Weights of a small transformer language model: 81.8M parameters.
MLP neurons of a small language model. Each row is named by its layer, matrix (down: output weights) and neuron, and shows model dimensions 309-404. Each number is 500 + 50 x the weight over its row's rms, rounded and kept within 0 to 999. Numbers have three digits each. A neuron's up and down rows have the sign that makes its largest values positive.
A block is one neuron, or neurons of one layer that tend to fire together. After each block is what it responds to, as a language model described it from the Wikipedia text at the highest values.

L8.down1491:471484472500601514455477554440484482434452553444451518518532503488472453424534501506467482517551476460577438504506454506509503563513452578503526458550450370495544483454405558591515548570528486449457501649559504469510485535493544505517447521502570510539426432576546528511435560486517462542
Organization name endings. Final word of a multi-word institution or organization name, such as College, School, Company, Orchestra, Town or the s of team names.

L2.down536:574457523460513480599470547520575577512494439606503506480471567491605495433549553506472433518535368521530576536587603626471533485455512566482506449457510449496494590477597507456408465468482475520497464537532574396460528486523536531492417512506482462513471589527456469461523415419541505421
L2.down769:501508385519598494498564543501561473537489456498398515445619465504512465545488545489484583537424598533510544542444483516483498422422635468460433405473491501495461505526607583491568515491528537466550504427452540437572444467562401455537559485578529525475462555483494540483441447534582465396
L2.down1131:545387501479509506553476507457449470494484439524398451491551548474463581515440577480500477478458505468507537518528497494466495485504499578543471487512605432486562485414600544569524549456502470428437515393491470440462478527504457604495493492527449425448476554570455520451481515586499514411
L2.down1601:504516667481519432438409471598488525512494460520426474505416461513454573549473416486568455482484475508556570507592465426425469525496595554499471431497531485515446473533565535491465570523524486459440423458425560459429473543496464571491554471513521458491479466428567420562515426397466534476
Digit after leading 1. Second digit of a number that begins with 1, mostly in tables, stats, dates and measurements, e.g. 12, 15 March, 120.

L5.down37:480510508501465499505470459605543481508507592448528518510542401507563412507578504523580451515553580543558521514507528487510525445497540500491545530492528479471498479389570459551475531519602593463526480522432416612525523432447445521514600549514446517506449511431540565578538440542509480479
L5.down190:526443542548523510478564453475475370457487475525606514448510493481477405514494488527528488510557470523447580463565512506465503551558537568435555466465557547512448512598518466426513413541516490497522362503485539616477365595517465391503478486416519467499480571421422520538454583348558599539
L5.down272:450488539470474443532472554475479454448405548505514521473453459554569434526630507484464494448480514510528434476610510386497522475586559485583406452552478502470496476397445486550460541520535575474479482493489496465478511573437482446407453499460541511520532477496468581476502469552620491471
L5.down302:586427450501446540487378475451520454528516495538559534544454490570566550512509496596471467520470504439486640580455566562459569565482495470489410386444512534443532599481391497508442432511472506423594441530507486450553535471548548589449492513482488457470440503493568493478364506518464413535
L5.down327:451554515440475555508582531458457530478445518465494452403479540501496480564520494523513457431417600464426588497438587512535517467580483552559585486414607383505495500492474499470498434518551444508449479462545578533587467532521455473410511525539548538554448461575521460620460530545471526552
L5.down539:533453611471422423428398488440531479517535518458412464501580491473526547523559548401466524518446519451501460471468518420509429491537464495446468521504404532582516617436444493508597498421552430489476549480468567500504515585497513537470432588493417532634505441484504460472462412446576478472
L5.down746:389461559472501599512467568469472485479442510534604479471538415456332482483557537450439518453526600512512541506521452481521382496531501542608474459455517473518537456491528521541455504466486475467474526473473478503444542475510494434473519488447498501520545570503512405503481490433397471477
L5.down833:431599423522365454549511519472500546482498427527520534453558542553443559508427505545509445465530500516460501521527531552628492490515449600584418386501556550512545478437466418474497478490614536511506543418543472580585539545546506484527414531473537502544494420501416547475437548514466427519
L5.down1045:497492557501470531517476524451443447490477492409524511485523495614478575396426511544475453505520543465500482442472513435488487434448480473580535413477535483502453447373429540596553486504474562516533611515489480516451402542547599453477427439475457505589485468527477472533349493444539523539
L5.down1047:532497461516419434464479463451506503497409483552435520486552496519480576455498561516441562507470466443529553530526535536522470644491622570449514558472425503498469520484466481534628441468570518453462462567457520489496494539574447552501526476472546509469514481508504510517450417470547483477
L5.down1158:540436434497460575542430499492438490528406554503476454537555545507551513486491492401456464536615488471521581538525489552554457525453519557553484444476507576528638603486442452585445542484447473507564481467364556448477501576376477466513512520556476493514536549483615512464495559466481418594
L5.down1184:477482517564542519471443520499493532467475465449414530504471602558498505494511534458447465515528521429483554540524571591509501490519567445465407529606498528481561595442498482516629514461493530600541479472497557525474590397450484528509554477519508395444374510485477524467471445536556485536
L5.down1390:492425444456532390439511505558451523485526463475521565481534523571526445537512552474464443432534428436484606556545524499505545586508462568466519511493490505505625490591494462528534506487489485577527645443438424554496550461552539517525471521569480483635543474518415569485529475429450415453
L5.down1628:450443489603482433521502568534528450543578452527481497612541572514520498499478536462539431505597495506498445441578531525535518497469471569514462480575460501475542442524531508467463594487690480399459420493578445606582472450573511462517419521466496534545511539428355437567491504570506484539
L5.down1643:599501381375468501588480477518390560486489562486467435477602543474523501528451459469441526560554495531582462550548436489486556471494521537521504469506468533493548515546460464426490491546491527511566410504508579428444438452486440485515491512490530552550509493482530534469532538480469541464
L5.down1725:479519596444503520542407503476540563573452479563503467521486496495388585565565421524556473486533475516489457587441420572447517461486463493453471468489520433423432498476345501578558493590500459525474537513464493495527374490473493457525426489494497458529432439505502579433450548499499501540
Place name tokens. Tokens naming countries, US states and cities, often after a comma or "the", such as Florida, Singapore, States, Texas.

L5.down24:519489522609493451535471484502522428443500480517459543491508525476418465571533536530443487496575455573560503574551478502546539515508474491443470481530622569471470500459436500482450524567464473491606406509522577479542394538483607480411541458592565470507427631551482501475394563529556493519
L5.down95:376474468534602504532425435533521505513506537546475454487579539450502445422520391525559487467533509435469403518654492484581326535454558534490487555455503560539479488536455503498494456478530494473400368531451457456492468448476522451474487465412485519534466483481487450473510512487454522537
L5.down168:470434544524458485554516475472378522512527452500521502530406471493549566406473564526473535429575433559469543427518537472570435469569552526506478414494477509546522543561589518513388532495512552537515552509556515497467531475499466519434604464441489485555493534575547502494549552488482610471
L5.down262:505582418415471484536509554443573464532553543470509448450525429533392478463464475527630543492538493458516582576505455504470640463537532525542490477475496421439518554409514528496501519544503472535434469530547496521528493433488527520563545572576416462464545578483533459470454463574520463522
L5.down299:609594496485460534465510459572469589469566522497621498545510476493487433556515539499521557508545572551531499449473497580544477476390457451547525585510458465569507523515583534466555551416474550573592557519473558531464570512459504491453537542526524500556465498435577522515539533510463378466
L5.down487:437455473519444549453502512482401494539558469557493464422546523548543570456553490596458497511457503537495487579528444544517469567555568506513435396517556482519528489414535535497442488553545524484527472538595457467473497517458551513618470502588534574424551523454549426464476547484502562438
L5.down732:493541378490501457464521526504523565578480458423490507494586505548495477584467534498487514526464461550513403462461499522454544415496549573527524498530595509563426521381501515473548584571469428585369504533508571436418480568505465563584459508522514513452485527436516470527474540409465455455
L5.down808:554429526521574470523410488537490482632506530493508472493532477539478490442443539484538508539482463484440505499502481582498495504513418356528544494437500435525506524508528489376483441581543434546542508425497490552552435533494476456543521498533491489460518496542558556515477494449519377473
L5.down853:482488408556481515455422476536440547493421462487541472446586507478570438480520531494533486509420564558455496575541500465477543580509483377489458501429460450438464435513404476424509520489515483513471563574488555527528443439525437471433485494541418465492575541539518492511590427505507513524
L5.down1068:447494460491477472544411588508527510590451487533455544469533397482480483423473574498527442465533491550495411467502490487449382557477456555524420559543499438471580498604464502552537503550587475569497408514422483540550500445429521504420405474418491537494607410475440559426565539431560540521
L5.down1078:495484431502566526479491499474602535436492476516490581502509536399403516531464502472573538439503614551467425508570514528475403466513500518560499407521522410519589540504573527534489519447485548473476554502462509402440502505522484573503543510468545514410471517479513490523563505531412564470
L5.down1250:470544352500497472450499493487607522484473485590520482433395424505539467543546552467451507579490517577572585438428479384535478451507459513498526476487567538488505495482620484437438555489511476502475428522552509549460480493445521528611454508420480432546431404459450557521488536510478580432
L5.down1310:543548490468448503495547564498508474441542496479479493463444468465478455576551449508538509440516479450452553503466486491492457537446563459521460540545455455551511509510484485621486549547453555529468504489497490521504412541485512496489492539590452582553486479574522586457482408580544481527
L5.down1322:532559530517511534473437500571517477418493581553577478483515595481442487553488525532558483507597508480474507564427573431448553479494472450515522502428552623558477445509448476562484519558511495581557554531497499448365419648533400508481531497416468510502538520493520475454500503537574420390
L5.down1594:453379476413480497436469428496534552576433531577593501495453498580521453568507493552559559489546568503478454460564492514550468519508435418449491521522555572489515507494494462538513574428468464489490578505458447434459522488529577542478501503507454523395623460486479507454561448441507426545
L5.down1678:537498448531436547484506483445511497473509561468480575452530485532484549461493531477521499528604491530466541483528545533476425510506552454479517450517450487524481419553597461490468542546491457484406540561416499504475494532423508649434473498513467416460446468585507493485492526487501379447
Proper-name type words. Generic head nouns that finish a multi-word proper name of a place or institution, such as Street, University, College, Airport, Theatre, County.

L5.down149:483571435384573545527555570542526487563487464442482470519466538505556515513499371514521458527501491554523602458483524355469457505509443475574476488444426509468489586510498398532492515443478502516521462437513500457493492435518505461473523575568512490498553449535421513475444503564525458573
L5.down166:526526526449543519536500551424440388550579447702522454540502470525521592514467416461564509542493581502479494492522555451650499534495457553510520572503472415472451554589530506493539493494512481478526519467501556416509567555515520496508420472518521519460494379465488509445476486554487535539
L5.down268:556552525461480552484451520540451543575488534482565424473463480431555515486488602559487521512364556503493511598457510427503537441509503492441514552487462363518523483509396473589518422528598483529487637508540515531449525514521512576520488533507380569477513594508511543482506561514463453567
L5.down562:538575459455512570509541510443519546474384445526450544450495559487450466440550518515511548481523515498471486543451426451569527488498411576439442437434441461406562529508478446508661529540610503451432536500514556572519570497475512474448421479556514429466549486494461530529473457438457568546
L5.down669:484472605445523643554498576470575503444579559470571534435526461484463474485546473506546442545524518545458492449513544443468432535482347475488480428414586533486439492497530404462610489517494452544488522497480441446524453505501541462486548592538481478430500420586439547398446515462439381537
L5.down847:409522581526381568454538537536459482482444522496461512518406557524443551523490490490481555560503502516506554519456385463574463495579482557394402455554509473480615555554535423525508567541491502442542542376477553448447506525596498529555479461553478488496576486455520441511531456380482466418
L5.down974:462466394544504532580431615478565640488465479466528447537520528498422521447428572446506427489478551500466521434456485457540555423399496503539522584455444446458449592500462511455506504483496571547455430450491491458492505461473470573455523481583572471515609490550410473452529422501438459458
L5.down990:493538555447486444419461480573535500467523493605455543463452569492498473509488492483533513522529413358517398421503505461511484421484499557487465516488516485540440532607511470456557580550400547534368550554468497560400423574542469504431547481500476484503502423445465640536555490529412575458
L5.down992:440494530460476547483503458567467496473474524558460510360591533554501511480489600519568485450527541525421568496542518506541507479474493489415477505517496472612478505527548465471510472496493495544481479488457484479535455490499597558476509387608501486587565458521544486524487487527523508529
L5.down1303:530447533458452470415474575475501489545532494494500612448487445527521534513534461566517496522490410446588394543426478495529482552503573464473538437487512533472496504567487469551473531495502494562531457499460499427504508457465452494532518577568487414533520550493562541439508526439477458493
L5.down1307:574497459463456499453519477449410471516469463619468494494502475481522544587540481414556532568502389516428501499525559423401478484504487454586474524498497465600455591524480461468456501443459700441474475503478539472484522522480528465436514581590436527502502460510502478476491451520443532472
L5.down1443:428392444513386439576496586566449510551463490486534447518479446507469537519450462533621402475449515543456481529504486490468474481411506486477468521502506410511486559519556481584461551532425500478379410461545523579488527494520525474551561580539415527508569448518489509533520515528494431489
L5.down1592:459467551424483516428480520479508500464513476600523469433460501495450513563548483482533519422596506473517492521417499464442518462630486422478452577499406475515487492512504460549493527415475509536497645469472521530497511539507481458483446478511521524446436527459474466541513528513467482460
L5.down1621:491464466578529400479438495503575469513564465517431486501529521531408530458438448514432508438509487438480493533493432504459533385490503493533485484520460558457605610452491507467419548573480406500555447509504510487517527533497458411501448514560461366603598550437458414455431467571441457542
L5.down1671:528392550424434538525488525444514572542522593541460518507476535433565489534499516475506461546525447434573494502432586369480517478465494503526518530621422471512513525481484524407480470513574497564456576546479467508509476489495475526520519466477432540465514563503533489510537478573502504540
L5.down1713:433491531493406512525516579459488604523452438467446498479487458570537479539504494517503365509443437478515498524518513549563490508501473514573511495458529351427503550500438586485476394486542506480483433552510564472599519446478472414443441525525449447477546510422573442497501518399548517483
Personal first names. Common given names starting a person's name, usually after list separators like dashes, pipes, commas, such as Sam, Robert, Catherine.

L2.down76:476472591496410533541472462495504516493499488499504578463488496528527533403494629530510480434485500497572492416499394498390511504564503469593535577466529513460602499420608628515538452590562539577530537519475496509465557514478471504446488522513641506557446587469488527402508661487586498461
L2.down289:507477523539447457503458584526511512411490530536565574469572478557487554432408460559460554525512560461441434492485445472486454524501442496537441625487508447407510532514441546506538543511522536560502535586462519512552503460509478491465547452419545530477502474426497530471442599522656550426
L2.down1179:534474523512445468515588569508549537543488568439558525529506407482431505465450570492467514516496576501462486488459522478488552572458400468540430499545487507560568403501513499602555482559469461584514439481567474551495515497493427466490530543428534576451517466515573605537461449495570532503
L2.down1592:392596593538512462565530491487467553398508560480375555521527449451454487468445573421526542521463483461515475533509399540524509459509519476565472501428511550421486582472543549492579475531488477449500482519463479441508542410587549464527564459451432423531501494534495480559484589489596529453
Place-type head nouns. Generic place-type nouns that end a named location or facility, such as Stadium, Airport, University, Field, Park, and lowercase city or town.

L2.down780:499456457541542445591550662584449523538553491403463497564518546531473543540471479528442500534619529578490497511500458578463464435477381509468560493508515489517456475499538431478571513473483531422590495515416476453513464560436570594512481544518556431456482532531591562495554445527475420515
L2.down1163:452543557450526517601599588542556524513435489500479599445520475410511423522472489538499532597485458494508454561464538468601487455469495486482453449630501432578424616542465558497483529415443570577438443409431418461525457404474489457589547429522452431489547481420502456501528476451539443508
L2.down1373:488571581481549477528533505586499466527509511486425472491596524497505522495523521447525414528502465459532560431563591542469521469528537463473474484559505590555562577460431420490487481371514575454493485511439580517445462544466629505463504576522538538485510539568590484537471549552564420536
L2.down1564:504505534521517509426439544506522445544585451502495511482505503522425526464492408462549498551535448539561578529428592535539462468507516525493507440444584448482524466578432503508477442453541500375485450393568567460561549419546525482544525429604460521577469341503493498478572524393390468530
Person first names. Common English given names beginning a full person name, often after a table pipe, comma, dash or title, such as James, Robert, William.

L5.down143:436585547551493551465503415460571453484474525511570518462524503528493544411498490485574505501517483568540547492504500421448535440458376469535487558456549465497512431542514415477534538553499440526468552653479537522467466497370530491483601430431571568513488560449455500512421530524626486505
L5.down173:554558495548567521590490529473506522569462485472364504489472488557522453413445458556522456461502545539528480523533534409505436438482458497510507561491461491576531494480505569555545452445504501531468490483411426485540452486468469559562501616392507536510456494426546512506498520474492499553
L5.down357:527478450484578467520453610401551560528541442440540547535519547495534499605601543508573394639442523485513504485529530514486496445551424461532448542470487481469548510497541497516544522534533506503517439512462625595501555496442517390574480557557398465482503490504531535395459439504542513553
L5.down442:407437606508608564478435528559517433568443577553519511546480496572475472445501485514507585550549565426397548543512460548580469472482457522399506528485429473460442564544525470483409384440507536563459443604449390449519426552533462548462494497516459568416413590545508451498503542509542425467
L5.down607:517422548476483524527496494489562399513469579472499493499530618548522427483565536542476465518537468528481565490428529516518424355531440472490530425419443490468480463551543417485454457477514476538588551404509506493485476465504436552530494491461504515416383495491470520520446455550461530472
L5.down838:362519538486476446422555471595494509521388492492566450583444493504519518549446479501506539453449423528571479510476514470433536483545490521484531523505495573575580528531545443488488583549547504540481460459499455491481489499477479531541552422552471407474506456497476385460424513448450530490
L5.down952:513443520506463509539531446563452440449528491543558461463597436511485548468489547466581384538602511433504558413452577435456543513517445492540510529521441577475519528479510525473501593468358516433566517478526487511538541619533425484489462547398565435469551536437573502432553477476583488489
L5.down1032:515453484462509523628425609536488633547471369499525515538544423524589487445557483384464461469506451476452484601472562512515460491479480534478483534483454514414428486497583508513441574460521501452413612539522527576506493427369498490542411494507466496501520503449548590555495440500460528550
L5.down1075:463538515476478516569470499549478521492507476416529445487477540553471517529511419433526497498481500598552457536460512467365521470487466477517525541448424442484521564547478380472578516544507482454424446430607515448556572473512531484566520561553518520461565471486532429526456394623390443517
L5.down1098:422539487505515498507483476509535487488453441576561572478484503465501457535610493616470482502409497529431474567487368439485447555481486476463536528588526490497567553450533545463478506518453443556476469540449499515462522442530545516496510583439484458566539575534504590519487457455463518479
L5.down1150:450462458444518521490491487505565543545528553537482528517491472506542495607492457545486574464419484560589505513552502351523522516591560615531451499507564473444488482571491431553486461531598542486535480465539532500549498372451420491509506449470589636522426494494552434442491461395444526502
L5.down1213:531437604445511651593495450494600519477487570483490556503538443383416434565491487475551470489512541489548533530440401579492387478545526486566455526413502436573577485580520482484554484555483527476465475523495518554606498491449553499488518435494443475397556469553520572487537506500464570483
L5.down1224:426558484415499554438459589532573639566515435478524455532512545451539527480486487493531503429501484496510480524412546523480501556517513475511479477454483437460497610484531434518521566520479532451444552472467513476441480381448447499520458498550404499465549460576471482461536417478443462487
L5.down1248:467496496552459470540488619521550575420575542490646534432507536608518449485431553600548529450462487488544535450460518480495507519479474542436546528526499530467480563506431457477464592493452529585554492639597549506499465524484509488534507401566486565492537485465420426466526488551573539414
L5.down1384:403575446483575457492446512366528450387455514426453525396550558476514522515417490495418462429556505466447460391527547530511459511507478549574559480469550468482462481445535425549506464536533541476575454485544503477424537472500504436507518502546524469467499441510479531485430547547454449559
L5.down1480:515537434508636431492449550436489430501523521417454527430521444476536526462439530562519462518531465547455481531532572490503553521532460477508444474448524427451456456420473544468503497541592478465505491501443527502515460525410474496533532591499474501571491518511463504477477552423566402500
Clause-starting names and relatives. Tokens opening a new subject reference: relative pronouns (which, that, who) after a comma or noun, and given names or Mr starting a sentence, list cell or credit.

L5.down92:496536460515470515409405564535496563485524535462509555493520515459541547384553579403558424414565512454502598499518525458453479468423495485484519484557512566510500521565496512567574531554495529430516467477504655496558567590418498576477498527578555547572518404522531509486509551419337516506
L5.down146:446560562488562577523431536434494498443485507579491565546523474456445470464474474483499497571511533528611578519532431505406495529461610523431523496466390623435533503522464559447554469483568539556507504617461489548494536518490566523488595447537514493549511544559529495465441483534430559518
L5.down160:595521422544437478544489542477444449556455454463529540545489490472531654507499446457563501521490542542472512539481455505549457481553592527512549558542527417499546564533483443512522555508444507485517459501383476535439577432458538494471415579541559515427505552492476435580543593521396372537
L5.down191:507532465570602537520536407505515563573528523517483480528426425544514520491487474478433511491452485567495499532453396552557428483455558493452530427480539523498518425482431482518534500565600476505452475469460460575471533512494454497431419652552521487519470489538522485583491504468629486476
L5.down296:532485480522412562471577546475526557441513473437518485497563474584499497470446486462486463499457518535500560482578559457494421473557482426523441411546555434563472481443447558498573502446483510475526494475546535470556500547450500554445498493515545520505468430569510498472510522428431508502
L5.down374:530375511494511506554503512409558528464547441541467516483529529561422528517579555617533519565543465507423524531461515530546462419471486504474419562443481546482540504451501554550535495532503450562558460419430497596600465509436545491535434476519537531578498481516444516553494539497488439523
L5.down392:501472435583546459483443541524510573507452429467466532449482562485519466450544607566496585549393467525493587577493456576508411500407527441558496472495508561603527497476461552526576497484368511524459537501484505527460469496464570528443529425484519517531482401453537485477531553450486565552
L5.down618:391470471461516502474436403593436519526494542542527541483487519556529593511443353550444577485587452522498474466524476547450539531448563546604476548579384573515532469539461460517442405471480489523564490414512508434524510483484439549491495484455551431473573503448534493527553524509567519473
L5.down628:468512636380468496555554478374447504594592524509598554538566556500563484435440509523535541589493499497552465512495467547500421574484591449555535581447569475534564401567548516483515560561444501551531455482539542514525466457467501514495478466480464424564489489478489491483513446434479574539
L5.down967:499489544518491385490452617447512447561585467518478502473559492447514559608413417535564594535503532497447514448462504559542523432497499542526407483574539444485496543428512454447412449469504483568541530485472518469462511530570544523485548498541563476440454497529466472493408489510508566498
L5.down977:532465504580597460477502466487486484580455419479456553554466509435510523427411622486508530482490528481614554446450514448553545402540507470512481500506433463499543513463481471471540526566453467623510485478501473538448528455395510455550519454503486413486535438447589507524447475487485567504
L5.down1178:504597469537496482497456454652465433531487469529528424596500478521594478447407510480546448474455480535456471495570532469474525465481491504467401491479522497610471591420504494497543499564528503430508477463468510494413556505443594486534489525464509485603505597452503409542498504578533473501
L5.down1244:550513465520502510438395564406576495439497417524378486469481646417518505527466499447569580526480522528464606582514489570484513510575560486510543539446560422565564440487519405462476520585537525482498430442557451522464467483508568559499477493541436504479456406491428548485510539496458415507
L5.down1510:491504497509508474485531465478542518468529525474464490483498454497544503530477579587469466530380423484504528576513518557567428527493472583550479543501560446464502447473431446519466528369529534531553482509436404405597535470525453478515469583524497395455504516487473530454416493493505422491
L5.down1516:417517497436450524572463607466504583479579491502415535567575503539580529427492549476455446569457452477527574470499576557434558519421423543535539566438414439540597496460503423481467495579395528455545452460539640488549505452514519511455464472493443474522515481448586502397569538408474523470
L5.down1569:543490478459491512426512454468525574490598397523447587516503570546440565457436410468458388522526529421514570411463465534486449438489439469539531597515443567479524507409460519563559444519453565476466477535518538527493499479460458495490499492465512524572484469543567557500437450418512488544
Event and initiative head nouns. Head nouns at the end of a noun phrase naming an organized event, body, plan or action, such as Convention, Conference, Forum, election, raid, scheme, plan, check.

L2.down219:517503605522603488504529385480503469485445424519572482450432481524436571456492567461497531464529444426497590544465546567411548564512461533513491532483448467576610516464490526527550498439429396479550399414540452498471473422498483510496522496450506483473531495536489621516509486459531588443
L2.down1461:516445450478565454488566563460467554432499584491469555465537543552545457500486529494521435565476455489526478598525512554488531474536526437522471408562470496490523525494539502452430490439547520471402522463508562505502506475477529522481537594476555570480476409474492438494540528568503542513
L2.down1629:514448461449423590542511602554471543457364534472409553449423394464493594587562532555485446496376450516509597489571520497470445541493467412563481445490608580501565535432420533449450553439481474469465475488503537576540540537537525527490385422549653497531508474459470444427541483465474602530
L2.down1688:444462582435450522501502518515474548455485521451411531433540447475499520509422572548485505450502494495509574521458391585505560597479473379505455505446427496452545562485537582537525480503487494507465475512430536532513494471594524532456403503552436451478507513511483582573511514462449492471
Institutional and legal nouns. Head nouns for legal, institutional or official things, usually after "the/a", such as Act, legislation, petition, Fund, case, agreement, and also abstract nouns like approach, scheme.

L2.down201:444580529506469518524512617492415499559534601610410539475480538463543489537501504507530430510486506436501552496468469485514485468489492497587540487544538514468428486519562545463520432531515428477502491518502432577519503444429517494557540506467557415499545451544439456525484537437380516581
L2.down758:464569604541475529535517474528522537550531524482435437533535543598470512527568560460509449466580546399514469520425503589526538505467524521489593481549566495444524513477595548481524482514457581490495535454573646547568473489396550456513538548586526504491484499445564543624484436494535499512
L2.down1447:532597527543525500559522532481497554471472398475476528494447512488550575520543504529564495501467497509505510521424444496485484435456440536601521511452466475459497604494438525507470538593557557540607600426512498339503542541448524491579458535520487525537543458554487522496538545538461428482
L2.down1690:404500459571524493519496566507506419642576600545433479508435538444603494431443559518548421533478504573437469537499577440562497453493492479549488431493495470463452434439552443540508470529515471550535477498462539504509477558483521456508462505523558629572498395404553561567504509559559484462
Personal first names. Common first names (or their first word piece) opening a person's full name, often after a comma, dash or table pipe, e.g. Elizabeth, Peter, Sarah; sometimes death, died, marriage.

L8.down667:497450503476505482523558601425469460481475477534383441435594477498539516521565580437609540482437497513448518546471463476543526456528532510567556497422433397502559543504477459585553484503485496412517504475484609528539467553469443587437432583575501514468447449443427504449458473582519505442
Head nouns closing phrases. Final token of an abstract noun that ends a noun phrase, often after the, these or such and before a period or of, e.g. research, report, results, studies.

L8.down857:546497518459495579534512562545552571436461548565480561473485468502504542574483373475571425527582557456575526545469528448524476462492533554472502592522466540544563569447469505495497525506476561508428509469541535474502509438518483509537485470631391596549481457578506432468478581486485541524
Personal given names. Given names, or the final piece of a split first name, at the start of a full person name in lists, tables and biographies, e.g. Robert, Bog-dan, Dark-o.

L5.down93:510479578473542504484478463527436547534438459501499356405565489448564440391433537418526509536474555543487541501533524466520453487440488550574571419491537437437499569566579488398496469509468504570528447539487491469487486503508454568517555532553529426542595589532445474497479493520487501473
L5.down148:465610466535434412419472603400551516494518570447485545496558557453500412526433512502466465503590505481557476439474447557473524513481482500563471439463525519557430398554494428546407543508521410491538530549507620597552545520600467480506458442494539480520499507574467438509496477504515486473
L5.down219:551555557649483486472547567487585510451527524521455582513439505543454484572461451527511475459500459539511534474490481511452537592549480465464508495565537533432493467635510512458507606455466505550473514548463362469458522457490417479532554508524452443452560500413503538503445407459467472392
L5.down258:495499557579549517544523520430431480454477538496444477567433519507506473595552491531474483506536581587492528556436412554520495409498457533491524418603432442491505529500523528571552491535496498577500413608483513561519520402508494482512501514409474472480565453475414583496379543531509467479
L5.down473:407444521425496544464506572544586451478575530539518478474513546544496519557534471546538548475482352486380488492602514419389473535460549512503439552381552534537545525451506531531467458421517599545588477546453457435492561474517572596572471477498396486483440608463533480504403506589554512464
L5.down774:504492528473576605504441582530484520595491440602431493531450543508538475480582513411522448489463474536491414510607434491499473537513561434505449495523429463551460476447456537489493577508427475445497539481495452356539459483526610463459570552559531467453567533451553439533525450509562559438
L5.down822:484575462539466446503496483489522515480476618489617468462483577526466570525528519417474624531470534469509527450489490526414492463470580461542525534475538451516499457322500556473472456519407537431474502547434419488512461496475489551444462494436396523574439609522460448422446543444484569502
L5.down1022:504600433473461471551556468406509465467550548485458517466399546479537416445484452592409438573553468525535501404503529526567485558525473481563482453538566427583547468443477456444459507532374516412543515538476440509545578645425534528443439470513495529554586519436511531511535557503462439504
L5.down1219:508528503525446563412441495493465540473439455459454585470539453626492497527470574566466549528516534472495582503428541578489394533389452441491546512412666496460528501487523472506473515483479417443628489602578501467479404419514582495429544517520494465483502613535612513443463512597467580542
L5.down1357:470533463548428548461558501417470467529521525566490459510532541586454530418467386517446477559453476472502537480498515516571503483535582425476487415592486542550440391557444454448465526437527478433519505477478519428338484538494487464457496389527532502468567509398598535546548416470453493535
L5.down1405:489483472454539535504433452540459463538446558469468498482417553548491541482587549540567537449506567459573580466524515483476511438453538499518475573505529580595552501535554522491492466498437547551485515555480430504552425389520523466437502458423481501600468542439515470603449471474403393384
L5.down1476:543367495388548549475415529492422472538485512532532422555582520611502505549519488432503471571534476503492541448515534524405469483497469565471382473581428483403494450421489601448535452591538440472434517464499517487433599557476531501499445501516546548439461491473536547517529476492372527508
L5.down1490:485480519513470497528501535502465489500527466491408524397524477507561360523508442505467544441445492482487526380522596508491502473506441554407495418416504501460526503402448518451577506557454454448483559577494546449485454489469495534491526503504494513438451451408480460492480496461466454514
L5.down1609:425476473523623562473431485518467513501545525507505409566476404477588512487526512558540536434523543516548487480433513565513366438392461524549471564603472480488501642504453508424578503511467433480431452510516486567512566546520468499581472511525484476436522512542472496528440511399483515440
L5.down1698:515458487540502445500502438466493461441606410559380475584480570530476585562575487524519453470512429480484565490530587509464478592470509543573425450481617539563444543411609428532502542458454498467546525492478512492581439581473408492528447451525448548600499537458456557528505432562467504453
L5.down1723:518514458478480352459394551461489514481447494486432518575464426607518392491456500470534514445501521446550509475467465533456491537566574521569539481445474617521540489456458517479462428567550463499576609507529488403527379523491398450472539470530451389504478539572567495483521495488518393531
Digits in table numbers. Numeric digits inside stats tables and lists, often the second digit of two-digit values such as 10, 12 and 22, before a cell pipe.

L8.down1005:493563536396564453501620515512476523443507555545415402473430505421565509518495477493521474451446461496491550558404611560508504623591533505595508511533542559458566589509488495535494470549525540535474508534495428569541442453476557600450398494498482500450557479453442552501407506597409572408
Country and place names. Names of countries, states and regions at the end of a place phrase or after a comma, e.g. Africa, Russia, Texas.

L8.down1374:416435482503463490500466547524515422495439473447419418535515547428404528540481491410493546436558473552523605545434494419579484426526515502534570533458448439464491491486489569506411564489467530435450469523521435505561562538492507508459504547534552550551562459576459487464489594533431522403
Person first names. First names or the end of a split first name, just before a surname in lists, tables and prose, such as John, Jo-dy, Dorothe-a.

L2.down47:473545530547418446547426457456429579562573563431506492474550467515599559504418518520525471522518504511538513509468459465440542487470443524492453448486446514486516443515432462507419534494629425500509607522404499532507491552529500502423414535434536475494483493483479473498461592471498518595
L2.down83:489571480519560502486546551519433630495511489427489499462522490551550526470477479465414494535572461517515550475500575387543459524513502506553501489486530509611482548468498589444521457431464523448643444520533463492512552469513458541495409607507500463554439505549550526491417502483511520549
L2.down711:538441444520483497431545528548440554573518460508577589548528420535523533544539557528395500425567525583420453571413501500489567532501438618489415386562486450472503484368482484408530500509545511522532567383549521486454586603516401528462538507508526605465490528443536533550470536447569484416
L2.down1484:479567501468419572500406499521498480496517554533508489505522525519394585588656501502558471512454565516468575426486494519463571483568489541481482420426511493462504450594458422525529478575424420560467568489548405504518565525571525501488557529572573514464476526490491590499470530505551456555
Country and state names. Names of countries, US states and regions, such as Estonia, Texas and Switzerland, in tables, lists and prose, including when used as demonym stems like Austria-n and Pakistan-i.

L8.down293:499508459519450563446450472562496436491409523376628531421524508485445428486592468470571510430418462484490566529564502421509580483547482512572485510519471517475566599513445506534506482546490528452433505505576540468591446535517452541479538452620514525552510474467434489485452531541472458640
Last table cell values. Digits or words closing a table cell or list item, usually the row's last column (goals, totals, ranks, 37, 28), plus occasional "of" after nouns like "governments of".